Weights of a small GPT-style language model, trained from scratch on English Wikipedia.
Size: 10 layers, width 320, MLP 1280 SwiGLU, vocabulary 16697.
Architecture: rotary positions, normalized queries and keys.
Training: a variant of Adam for these matrices, 617M tokens, 9408 steps.
MLP neurons of a small language model. Each row is named by its layer, matrix (gate and up: input weights) and neuron, and shows model dimensions 80-175. Each number is 128 + 24 x the weight over its row's rms, rounded and kept within 0 to 255. Numbers have three digits each. A neuron's up and down rows have the sign that makes its largest values positive.
Before each neuron's rows, "fires on" lists the tokens most often at its 100 highest values on Wikipedia text that the model never trained on; "fires in" lists the words (lower case) most often at its 100 highest values on Wikipedia text that the model never trained on.

fires on: "with ", "With "
fires in: "with"
L3.gate925:107130076073106143116095145108142114167102091159121109086141135125141104150122067073109157142107098120123148164169139102190131134153161157105147127121151131138110127126101115122121138148113140121144139132138139100093148130120152096120118095096152144128144119171142158141130096160093131123
L3.up925:121157102083118124111109113166095106158141139118102110146128125083116102138135140117105138130101138100137101172135153092134099067082128110119150098143131132121092120192109099147134163119172077154121086108122165153158107101123163116160156146111086119144090161134121154121123111130099120121

fires on: "with "
fires in: "with"
L3.gate369:160124149138096148108163091157111102171132119100135148112105125117100165144112119145137136147146138128153103185173114108159117136151086152151133100134119141134167154104099121150127155100128137152150134163154153095096114135139129116137168118164127210083130144093133116144136141155126105150
L3.up369:108140111156119155138114114108097124154126155106131107120074132118117155153131106117141198128092121089132124144147110130088155138194141172123137087105125136130105166123128167118093131085149105164140094134152141096169162171122117116113121094116154141083150154129146122143159104130147127108

fires on: "to ", "taken ", "would ", "were ", "followed ", "could "
fires in: "to", "taken", "would", "were", "followed", "could"
L6.gate40:115149105108094160091138147104115145132115099126124126170120169126145083087111132121140111089118121123105131176085110123141125117130138112141119115110149122100104159111131102096096140155086144123096134164129076138169171124152088101146029128156100162087070111125111179111152127177131089136
L6.up40:102106118122097122174156153136143166108098124149141138150177156133114130153110086111158159123122160142150141134112093103146112121086163124093148071139133112117133155146183148141174127109168143130096118177146162133131122159125128139141108138138177086139107127109130134112114120146154053128

fires on: "is ", "202", "200", "199"
fires in: "is", "2020", "2021", "2000", "2001"
L7.gate1217:165121124141147131151117163140135141100137163108122119145130130145126107116143131141152156138138156124118126141123118139165115146104115139127140118168117118143094127136091101121161126139124102157104124174180092100092096146133127080111116158125113107156154115106134118112188126197142127186
L7.up1217:111129108168103130118089111127133121127119146073085133115114165126171118130181138129150128134094111152123153123127068098124117130126110148127109138171087100122114105096112119156088152118150149134135128177119124093168097124118124084143111118122155109155077143171112158111181126137130107141

fires on: "at ", "and ", "of ", "for "
fires in: "at", "and", "of", "for"
L3.gate383:161087109126141138104129144121076191156119158176108125134152147125127131127123147120128167148155124152113139146128187141119119156112123130124107073142163128119168180137109117121142146109112139154125118158162167162129117096111144153184116157129109093104146147175149144126114147146117136092
L3.up383:117155144106093073105128120145130116103092161140096146116083151074125128114138167119129112103143143158136102130134128118132121178136109090126116161109158165143119159132117143133111173113110136132152168142099145135133140118133117130107109124162122134173140131110113133151164142132162196141

fires on: "un", "not ", "We ", "It ", "t ", "originally "
fires in: "not", "we", "it", "t", "originally"
L3.gate916:141134124114099162145130151160162158133111123091130117141133125120119088117114131108128176135087113167113117125092110118129131130114161192151119158107111120129098150134109128137114130174102080124097154137091069130139115115162132128102091120141106143089124128105082114096116123088135138144
L3.up916:149151123064133135150160138144110167130111148113150095143127108116081152116099111090134143083113178146148127187128158122152142107149084172154068139171104144116120107175121119122129165111075130117155144139133172141116139119171144128106119140095130105157126129151134110143118134137115086139

fires on: "with ", "Racing ", "received "
fires in: "with", "racing", "received"
L3.gate405:092125072120154187084133110150105145185097155111101160167164131109142147170135135129126139121109152137134080099130147111125120153137161111129098103142139135092089125143091101144085106121167190113160157149148117098155121074133097096149124112126095160156137154144155148124168127110113125095
L3.up405:115112149081095160083125112092144168118136117089105101131097126139100104114104079107108111150113153138148104112161122126141089125158137141114187105131099105170148145106144175106122145101127095126159161128147129120111136152100067143135135121113142152155167106147132130107146136094107148135

fires on: "from ", "season", "years", "year"
fires in: "from", "season", "years", "year"
L3.gate445:104104134107117089120162090179084153119116097110115136133142145125106129142106163155138169118137108103121119121193139131139130139159103105089124144090115129120113131101156097143133150157122133106134154138122090096200092139155119097170169140131125174088097122140113117114161149185105147136
L3.up445:095127153140120119113113147156112133132120101178139125116112145125158132136105118152085164112182141114094133157160146190123107159144087147145176071100173147073090164132101125116139125177119131144147110131135100072120146142100156168177121095154121140091129134096147156139139110109123119104

fires on: "did ", "would ", "to ", "To ", "were ", "could "
fires in: "did", "to", "would", "were", "could"
L6.gate995:125114141152105114131101107176118184128126143114126093136098158128110143061067118098142148110079132074105088133124050111126130082155096112149145139168084114109092150117131144099152136125134130133134132143118084160124126127131101118132116098086111128133158150138092171119192092117112132129
L6.up995:169122123163121105156138169156147133113124129088136090122126155139098111106087149085186118129085130157129107148120123154121137109120140146134149108145108141101135164086161119113137102114099136090147160146120158125122089123130107128120129123098157132127160148115091142176147115140127100162

fires on: "to ", "To ", "from ", "of ", "er", "in "
fires in: "to", "from", "of", "at", "in"
L7.gate1213:143157143082129160119128141112109124086122171143153091155135171114126140131108140141108119061114131094108145119155140133161112101127166168146131127170152107112136126166103116100138132130135109123122139168179121135157153155147120088135130079134135061114110148142137137119139129134156140097
L7.up1213:093129093122111119159102101140180079088096090123161147098093160098095160156142110139151159102090134091120156171102146166102131135186078142155093087118126099112124161121143119116112096161128124127120110129132112156135095099092122131082117113113147140126084115093105113113103123071087090146

fires on: "with ", "du", "lead ", "leading ", "seat ", "known "
fires in: "with", "lead", "leading", "seat", "known"
L3.gate62:122134122099103097109173132158090103156132146184135160103127080112096155110124128112116094133106117130164124175105076142114133140130158101130172116104145129112109191135149127140141164140098093127103140105150132086100132060151147125117120137134106124124104097145121117147112120134085129113
L3.up62:124129131143116138104123104149109085118116135140116119127108157086115092100126142093127139098171084122143117093118073131131123121158140122098091122137110147149113124128062116096114129096164139189135155173152109099103126138160127120090128149141129125197123141129125152136143142146141133129

fires on: "and ", "d", "it", "or ", "going "
fires in: "and", "or", "it", "going", "d"
L3.gate247:114119099090145155132138130089139121116129127132128111124113127115109150121120132175168135121125131167095138129111151141138085152104148102089156123087128114117121143133136147116120143152144151154160116128167170150138121132141128085141107118135096113165124127123173130167172124141136100121
L3.up247:142127105106107087180114126165134136107112125088135135107162144125132115127136161165131095090118108165131141140137100114148172132133116148081164159132148129132113141123094163154139126117108157099149127128129135142124161174142117138075092111113110124128111138138122162114107119113109162120

fires on: "into ", "for ", "to ", "out ", "with ", "Majority "
fires in: "into", "for", "to", "out", "with", "majority"
L3.gate1110:116153091137113141100119098160144174123156138140105163134132126084137099141158136100145107123104154088111135107099109165114142132097126112127113154121136127129108100125139110123135146164120118130117170128120136136074132086177102146135177184116110158157107144160149144149125095150123150162
L3.up1110:142111183096146131088107123128126140138136155105190150164148131104111129137111126173131134133157153094144119106095122130144114113139120164138139139093150106175153093120136100111160114147067127132116116135123117083118131112115123111148139127150141170128116129115118128122094126133082185094

fires on: "A ", "I ", "II ", "B ", "y "
fires in: "a", "i", "ii", "b", "y"
L3.gate201:123138081073142143152124149133091167104142133117111141156161128158098118120126170152149084143114115180107107097138135065124136135147119131145130124156117172133140122129130149145121135134109118127166157098147159140112108099178153138105142156065140063162137146095146203147144146134124136174
L3.up201:152084103141084141111122090085114162121089173143141135110099152130140159127170125129154135152148155144089085132162152090158143118109108143136129078166105126123106165069137142123108121142101097096114114133138158111116131116104137088106132118124102113099110098123111119106081148103076158112

fires on: "had ", "has ", "have ", "having "
fires in: "had", "has", "have", "having"
L3.gate1036:121135109075150127081126155134109143168130126122136148106133100147143190162150138143147103111101106112150118114128154133159157151150107120101125123093111111157157148135140136144133130084117116103126138157073112131135139134163105131125124137117158157116085098114117164127151088165133114100
L3.up1036:135164119047159147128136114120114151126117101181102116129177121122140141122135179164156153138099118127156126158125116095136131126126127145115144120103115147125147121127131149126134161114134107166085113179097134130099151161127142129083119178106147109136152116151105156077082131146145123092

fires on: "but ", "in ", "for ", "and ", "than "
fires in: "but", "in", "for", "and", "than"
L3.gate677:190091145088131074123067129144169133106132155151129166125105084105145168130107132110121134129122127121201142127098157099149131114066145130117143103089095125123112126124116118123114134130127126132126165101120120155146157153107133115122157116134132132100115140089122130093094112092135166152
L3.up677:134117156119104146094133139147115158150125106138143087120058148138137130116099129114154148117140153152137126086132131156136152138122094110089155154132127150165128104109135104110130087113082145114144096129106161150104154163156092142112109127124115154119132105127143095096152124085121094138

fires on: "of ", "by ", "on ", "than ", "for "
fires in: "of", "by", "on", "than", "for"
L3.gate1148:102099095129144060163117138133143128113112160154149199070133120131088145116097108110117099106166147114152143141091127119152129141131123094118121126109142187120118119084136135163126145153160118142132130106098159159123161142115151078130112108127133158122153084154089139137107120131122143163
L3.up1148:147111140137116107161144122155113094095109143126146123120140133121108142144083173158098117140167143121135089133122164133088140099134131126089109150173132135147146091146161109143123140106146158119147100164096148151107114133108161127136079172105109157156095122144106127157128157112158115151

fires on: "had ", "have ", "has ", "having "
fires in: "had", "have", "has", "having"
L7.gate145:139156098111117129137101143115140132144151108124141121071113158121134105124109123103132132125085089134117143155170159126156143136172133151149087133121118145139110109111125137151139197093144096143163171131100103100124163123149141093073169103083078120092114130143101098105099125160098138128
L7.up145:157151128058171145134158129149110130127147112148147157122163076119136165116117128152124124131095159092111133158137118156147143114129116128096110094111139153091149159122152153149115144105140073113087128129116089169122126137144158141134152134131192171107117096149119133094131141121089124081

fires on: "from ", "at ", "on ", "of ", "and "
fires in: "from", "at", "on", "of", "and"
L3.gate164:144115127131135092161164149140132146133071135138137165134148152147136131112109143104127122136151139115123097109074133104194156129168152126104151131100145155142092115145118174157173127126161097149142143107089152095085137166156094163132101082135109129081098107157115129148117120128132155157
L3.up164:138089162081093145108139151134133169132141130125106149144181154079143127154149090181114156122095115098128153136128143079157078116143103121165138114150147154139130103177118114144093105147096149143145111120100150147116152148135106141125099170168088102110168135153110151142129163147111126136

fires on: "after ", "during ", "After ", "before ", "Sc", "when "
fires in: "after", "during", "when", "before"
L3.gate650:157110159130086134109166109164154110144135139199141107182149125161138179136132091147158088124125162129113143143136131145150146082179148102147149104140141121149095097125118089108083134161120152131148141088089111129136157108128138141140093144158110115099123143122100116095086132145082140150
L3.up650:170119098118101123114164098140093151106120149160095147130178116110146135154111158162118103118171170150130143163122122134167147121124161143144117063136124199107130117148153096155112162115113112134104079092153112133119137114094111078145147112132169092175110118114147101138149145104170134091

fires on: "an "
fires in: "an"
L6.gate230:136156116130116110108123096142127132134081195131165140134132090148155144154107129114117101131134061105101121129129103114126115098120147164100141131117118121099101111092136116105126143118100118164136142132109102106147138124171136126161086189116155131122152104118104153132181121129139123100
L6.up230:148095128157138111115140102104108145177126174144149096111117100100115126152138148123147142126139094120170129135153084112110114146134130146120132087126068148095140122162126098143133161107132128137097155151122133114118129107153128155139146129113152125100140125145087132122121152152120127126

fires on: "for ", "with ", "With "
fires in: "for", "with"
L3.gate428:103141100093115153126111156118124065156143148135120109131149126110151134113083167130142155152095163106157078164111132111107115153118139167099147085115103173098127147075103151153129147135101137155135158122163129137132132103095163142141143133115109137134145117145124163147175132153169167101
L3.up428:177110143118167092120128117114132091138101109133137121141147148097112165139136100114122143120167122103162165162130130122123093122121133110119098125125109148147124137145138139130117101119128120138102105119141099090129108130154104157137135132102065112118113162094147136106110161130130130184

fires on: "I ", "he ", "We ", "we ", "You ", "It "
fires in: "i", "we", "you", "he", "it"
L7.gate677:120162122132168140097138092134118193183133130098116143145137113141132124142099129135131150139120170118110092126167132153115075105127122126120158101151117087109107139138100176133141106129092112133155165124164114078161113088105100168104112136100158132161143165082115131077090132184175161122
L7.up677:167153156123123132090134162135129133103145163112102093166121126126090144116138102084096100089120160109133111170120102155140142120117135134157182120108144157108127147170111086172128137133142150146123123158128108129106148172103174090132147136091079097151091148120111113141141094096105113157

fires on: "at ", "At ", "From "
fires in: "at", "from"
L6.gate123:128112107132126125157158113093171111097150121121137089105126124129150128082161124144118141164100160160154154138109151119143135081145114145120165098139111122135127132141129161143154135165124127125147156152099132097108092119145116100097105111152103130166120128123139109083158137093114152172
L6.up123:097146170114116094110142152119122123142098143101115096101096146115074158120103160156085121107126132115123155103186143131097112137107092156115154166103174163122129086169168092172149149142183157132120161152113085133128140164132118126146109111094096085112109142096118144176123113109135168116

fires on: "which ", "that ", "ab", "my", "Ly", "just "
fires in: "which", "that", "absent", "just"
L3.gate919:103171155163135117107133102125127108126108118165164081151092171127131148127120088140135116099061115142141146132162161113104153114137152140139077104108133123146100120109136095141093113085091106136129158095153154142122126103151127135135101129151143138140117155116136144146123152105099113120
L3.up919:137156165112167088117104161095095108103125151149134152139117157106134123115068147146171101134084121126160139140165124113134095118093160087101112143192107134138117111155117094121111165080128153122121124141125091163106113138106111130113115140155125128136106125142120079113098159133155164137

fires on: "in", "to ", "into ", "cont", "app", "exp"
fires in: "to", "into", "in", "contaminants", "inicjalne"
L3.gate352:180114122097145104102161160119126137155153140095115110118126174122146136110078153143082146106139128171116123118110131132104103090140093111151074113171131128112131110142113130129108115096131138155103163158137140076123166131136106107133139121093113153141097119127149138094170126167138107185
L3.up352:116115119124123108119145159099118138114107135117134107106123088127112136150150123163147120094126091174133192121095141173104118102072180138150170107130120122105110100139121109122131120164130126123093177156181159110169110126189162115140095129167130098171155169128125157126143131123112116134

fires on: "1 ", "one ", "a ", "an ", "0 "
fires in: "1", "one", "a", "an", "0"
L6.gate1244:164131163127118125146090139110153149106109135122151138149149156174162132086091155079104105119107090109149194100189086151139122130122121160137123145108121175131120137134075114175128104135122140161081131161116123120141166126134146173101104168117161133163137117089067144128122116131145122086
L6.up1244:113105109167124103135132121129115096120147148165104080146095161151124155097105153095122144139131114163094109165161122164070142128137141123119129148120119124134123099180135135127146142110130149117127158133148111143102121126160110102146095133143169134158183161085119157124135113141095102096

fires on: "an ", "one ", "go ", "o"
fires in: "an", "one", "go", "going", "water"
L3.gate119:155142103131122095114128104124114162137129131106147178149151136122131154113135141136150142116102099143133186132122074151134119104158115126118145154098075108122136145166123136137156138101118140187120164130139124097130153130142141162150142172133121120121172174103152145095103107151081135159
L3.up119:106138121132142111105139134101111138149158092107094144167123116133137136122118148131107130107109139134162131115117126127177109092115181110131123170152116171139128122133137095127127158117131127121176109121127085137128134108151103113121117143095167152143108161130167151123084135157168147125

fires on: "a ", "the ", "an ", "that", "1 ", "later "
fires in: "a", "the", "an", "that", "1", "later"
L3.gate397:117136167137129091127137114156127080094112119144096135126137101121123138140113147082146112116155120115141170136175141179100119099111137120145123147162117113150114135117132140144123102152110164145152135135086143062158126076110209164167139131141119125135150101148126111112138091107127101092
L3.up397:097141134155072152131169117146165134093124113138145127093103091119090135161118126140162134159171137128162124086127134117116111105117165095127131137105137120126104126151148125125162070159131145077155134153122073182112109100149078146120135110104131099148053158149097107139153094150130124165

fires on: "are ", "of ", "is ", "No", "At"
fires in: "are", "of", "is", "no", "among", "were"
L6.gate933:117102142109091137079148158167107149135101153125154108156078106161096092167133136122138134126128124160114156113100121103157161132112111092109123177135149147122138123104153133142125134147154085175168163172128126139117136093099084119131132157146146099113157109112127105170147131136179103148
L6.up933:170138084141129122174125087155165166107099120148101105115137147158127145165110117134142113112138134113127123149135110125168106138096131097102118155151094146136109125130120117166106100122118125158103130160081139070109089077145120111111130131112134166142116131152099119109145119127144100148

fires on: "of ", "was ", "held ", "were "
fires in: "of", "was", "held", "were"
L3.gate1068:141112106114156098121156128124185142155126155153070137087112132135165105141146157138099089137144107138130094141143101114136149155119118127164118163123153115122157079128118105152124096131133156140117099159128107116122106164127071134110146104087130132102119156123124155089111106147134130167
L3.up1068:149101139116141130139125149159124160151126167142114088111140130142137099108115152132112173081115114097133140143150136118129119149117141162193120128096103130152133128114137102108107122130102113140119123128141072124156160141119120097152129111110081125136136134117116090108088129164073142115

fires on: "a ", "an ", "A "
fires in: "a", "an"
L3.gate1142:124101123144129138126122119154115119094177098105100132108092154100157141113117144155139131119158095094114147080141133123159126109148120110137120155088089109134107137130124133087097074135158177166128155115105123094111122098123073138153120140119129154136164165120131132132147095119114128149
L3.up1142:116133163131132091122137079136102126136092148125132162111148147112106199148172126117157168129196127122143126110115108131154087070175130089142144152168131132119093137115111117145088141092160144136113123170150095116107128122114138144139115143117097122189121144118087119121147126115102154121

fires on: "to ", "and ", "being ", "have "
fires in: "to", "and", "being", "have"
L3.gate878:150131120131141139079139149150105129125138145114102132130140134137118114155106112087119191111130127113107111171101127118137129114127125147151101121129124114125121111135067153087095129135146097135113173123134125125105129144152084077138133073168188083112148088133155139133142103157151111133
L3.up878:156124127099138135131155096093132130137143154180142140160144130129119174128136115137122142157141098112112082167094112142110101116107114122131165135165119089136121136102104151158151135149117075144115125118097127099153118127145113129141126123127111162103089146082096130098153099136114138108

fires on: "in ", "CH", "col", "of ", "yards"
fires in: "in", "of", "chn", "yards", "and", "colors"
L3.gate852:131109149170116154125116163113180146118168146144116109136160115137130136144136152133155121125130112132124116129149135153125160121118103137128120096105102057132141128101077141110132161144127124100178156140113099137132163103097150168148166154150101148178106165158124162131146124092112134101
L3.up852:136135142130101128169140109121146087141137125124114218158135117109112153148148142119110133117158099164156127147106112119173126129103146133135085125108151135130140123121109090101093138104142164120163159142150082136134134159123110161141126151148124110094136160096141101131115153146132141130

fires on: "before ", "when ", "after ", "Since ", "if "
fires in: "before", "when", "if", "after", "since"
L3.gate123:140105127128126151123106108129121142101114140085146119163091129156147148126124112148129150131106160147103165137125147123140178158093145132146111089120087097128096089092120101149134123150133148169112148131093152102110142118107144177115073088124113130137163153144114152129118142132155181143
L3.up123:106119118140140115183130119128140120102064137177112126133100125135122115136128128115152136143153169113108143103099130145145111125111152127099130111169157165128145139115147170111172172140119078155119120127124077112171159156137172116142136102135152141147134144098161098080080115122091107154

fires on: "which ", "that ", "de "
fires in: "which", "that", "de"
L3.gate78:103102114094110110110129126154101117124132154139115095113123148113137142169100082115153105142124124156137190151127134132119188096124188122131089141104153113173096172106146131108164145104145123134102135095145140157180107107124153132114138090112122190153092145136158127147146104118135149104
L3.up78:090129137116086110167101129148124085127148118131143155106140138138091146134129086109129092109122129132138166151097138138152105163120153117138089105136123104141123126121107136108168128136099108118116123104130130181103112143134139089129132154146159179102142123120122106126165089133136159147

fires on: "in ", "to ", "they ", "W ", "into ", "may "
fires in: "in", "they", "to", "w", "into", "may"
L3.gate1251:131107100135170124131121147104112111122138141085143137153148160152095163148110169083089133088156105124104116151147147105095106151149137171109089078134151101104111138138100139170127176125144168100116143139150134144186169099125126112119124118099113157154140136082110155128119110169136131104
L3.up1251:120093108138111117119101108104128144115102118107134186116164122134097119114138161090118136124081129145148129165148114125126113121139124144125101097102120119157161112128108133146116167089140145124101141124134101129151154131101128109102128107093142100144097131108093127102089104113145158151

fires on: "one ", "only ", "each ", "per ", "every", "second "
fires in: "one", "only", "each", "per", "second"
L6.gate1137:161127092099145137185143107147138130145141102091123118169179161149152130144100088113129130147171136122102127100073111069082117175134189071139138134141115127129102121120178131095143142122112147110114155168126142107150116140156107144172157126103140155123109169145128126125063133116127116154
L6.up1137:136100122116164123127126140146128122192166154149091070133143106133128140122112112161192113121138141128164092133123135114090134112177150129127137163161120136130109100150122134131142094141130157182168170134109159135112147122130146182117129106110141124116112128163113118132143119106103110119

fires on: "to ", "de", "with ", "from ", "that "
fires in: "to", "with", "dundee", "from", "that"
L3.gate13:158134101127142108075107096145115108140105122130135168118122124107120136179074128142086116117142124148137128174168117146102121145160118128100119150130113093146104143168155068158137117132174113114073147162121153095120135160114130124159105109087116137100085107129137173113131131121139130144
L3.up13:126129151170165095125090110145126131103106133136095146156104150110120083125123165109126154147150165139121126133119154169134129081127161118124126126146131093097109133127104103110176148101153105153135118152093111104160148130102139127121152116107111129112145135096129136095117152137137130148

fires on: "202", "not ", "match "
fires in: "2024", "2022", "2021", "2020", "2025", "2023"
L3.gate269:136139168120103108126143151121121098095115149117102106109116148119177160097111128098147172120156114153134166107107101098117161175150101169101101122096114117153114121161108127113161097086150124163137102080171105128108119100101143141153162126146134144140092161159123136116169142159112118164
L3.up269:111144102162140131157122096142126145168173112109108115136132112111182124127144134119135155135132114143119091106119133089130131118136089118160180156139136153125108159179113122096101081166159134142069131099108055131113083155107111152147136108098094075113107163102112115076104097176163109136

fires on: "of ", "after ", "de ", "on ", "into ", "or "
fires in: "of", "after", "de", "on", "into", "mosque"
L3.gate996:114139128099119108144087121105127130180127118134136111135134130107122121131112189140127164130095115127184114131109118115146147148106151105088098157173151111178166108087139059118123126110155124116152119115120118162111167127124098139106146132140151137091169137142111139119179135158119122120
L3.up996:115113164147127168126112081123142150109103099168098126148101112144133115088130115154101098127102148125159168154105166101078109135171121122148126105145102118100140137128101126109091145147101150133104096100152132104101132122152152123116077103129129115107093115151105163113176106146132124101

fires on: "High ", "high ", "such ", "and ", "long ", "Short "
fires in: "high", "long", "such", "and", "early", "short"
L3.gate808:136158123104154148138062135188137135136107178135128136103110140124155108152110127160131137151142103119092146133145096099120109101147162126095136131130117125041054161156156121124085124084133098138127120143170142137093184097129139129152110146119107136112118152108116167150125161138092154122
L3.up808:169154155089156136140069153161158143147155156142096127132135132070142094140111107164133143130153109105154151114132115116141124132148144109109126112095090112086161168178152119127103138092140105158158150120144144095110153156136169108107155106144133122117120150147118139137088134156092136127

fires on: "which ", "that ", "The"
fires in: "which", "that", "to"
L3.gate207:112113122110128081120170099108117154106132164169138134145128148150159108108150110143136095185105140139107133133130145130114143157151143104121132150144118143107104093091148117163118159115065122160115145159124092193134087129115101159112131085122137141130118146129113157038139122120125173110
L3.up207:140135104099107120153125127097119076158118103118147149163138141096100112117160128080157117107133118067155138140178138097085141102119138120119111118146113105110148118143098086101148135127129093136095095119104133128136113079129132101107077167101135126135100068142105131138157107073098113176

fires on: "of ", "to "
fires in: "of", "to", "more", "https"
L3.gate490:128122127142119137136122135157105145138127099128079113128092151134124138171142123064127123164108118135151116128090088121155110069150127151110108164147119136123137110139130129151137116146116118114179144139149141119151174150113154119141077111144134142107075165134089125126177127140136107103
L3.up490:123163145181061113166100152097102125113098118156094160094142155110140118180110120121136177124140130130079132148118142136131148136152124138182114113143117087131131125114141109159112156120154153097086145132101164150140127127164110123094159106136118102136127101153147157145145113144134122152

fires on: "on ", "at ", "out ", "to ", "Comedy ", "of "
fires in: "on", "at", "out", "to", "comedy", "of"
L3.gate571:134091136149099128130127137096098157144124151140159113118125155181107117138139147118129124185103136133117103108112137098099118116100135120096120118099129117152087094105155120087093090130116131150097146140130124107115153095114089124121097164105100131163125124155163151138129151102121154151
L3.up571:138098136133128092151125085145136101116159151146157170196137124121150128105113117092120113144112136134116135129127112083114091105105156098097128160095077111133186139158100108131155088082134100109095113143156095104114118151101083108116147121130131140094150081160135146118092155152115184110

fires on: "all ", "any ", "each ", "every ", "some "
fires in: "all", "every", "each", "any", "some"
L3.gate307:120143093128173135132123125140097105151107144134158148158194101110133148120112145157109140133125145185121133099129092125086162129098163105140129070096152090171147110137165191135124116155167133115119118141120107124126153165139134091135153145098145167146084175130129129135141142106113133114
L3.up307:113115077143155127136082113143106106140152121123158122168154126141166149105123104158134124177141139164145101114108119156083154146116095143082110109112147136160112150147127139135156118119142144098104090187129133113132128129121145111134152140131174114137094138097127137162100141112135170144

fires on: "from ", "between ", "From "
fires in: "from", "between"
L3.gate1252:112113164147116094125126105145130122148111146101094110099110133109113163119159134139147098119129129152088118114127154125110123103130106106140163128101132130153103131153154172097140163167116123116093107162090095116129152140077125135119143147146162108154120113143143140140130133135121139148
L3.up1252:100147103161183131136100132148126104143118126101114109109117097086102122136154142095150123129123127123076163121145125143135124136155120109135158104126162134095093121136105099140115144155086147141097095130098092124138118162152120147152151099122071146106096136133091138122144170135115104098

fires on: "and ", "of "
fires in: "and", "of"
L3.gate1027:154141118132122113128161155150145163104134152110073125136085129133129132135138147125096151108116115139091118138115137132121127167175116086156118112134142141144119127169162084129126106149087106085147107099124107119145158128089122174118133159102161135137110104117156128149109116172084102151
L3.up1027:141121200082130143109133147110131157163142175146096132147140069104102112106166138140169142125163104133135082175124119145135111175140152151181133102120108139133096127130121125108143151101131066120104062136095115130119147152147171103129127094167121135171110157110131124136108140087129096113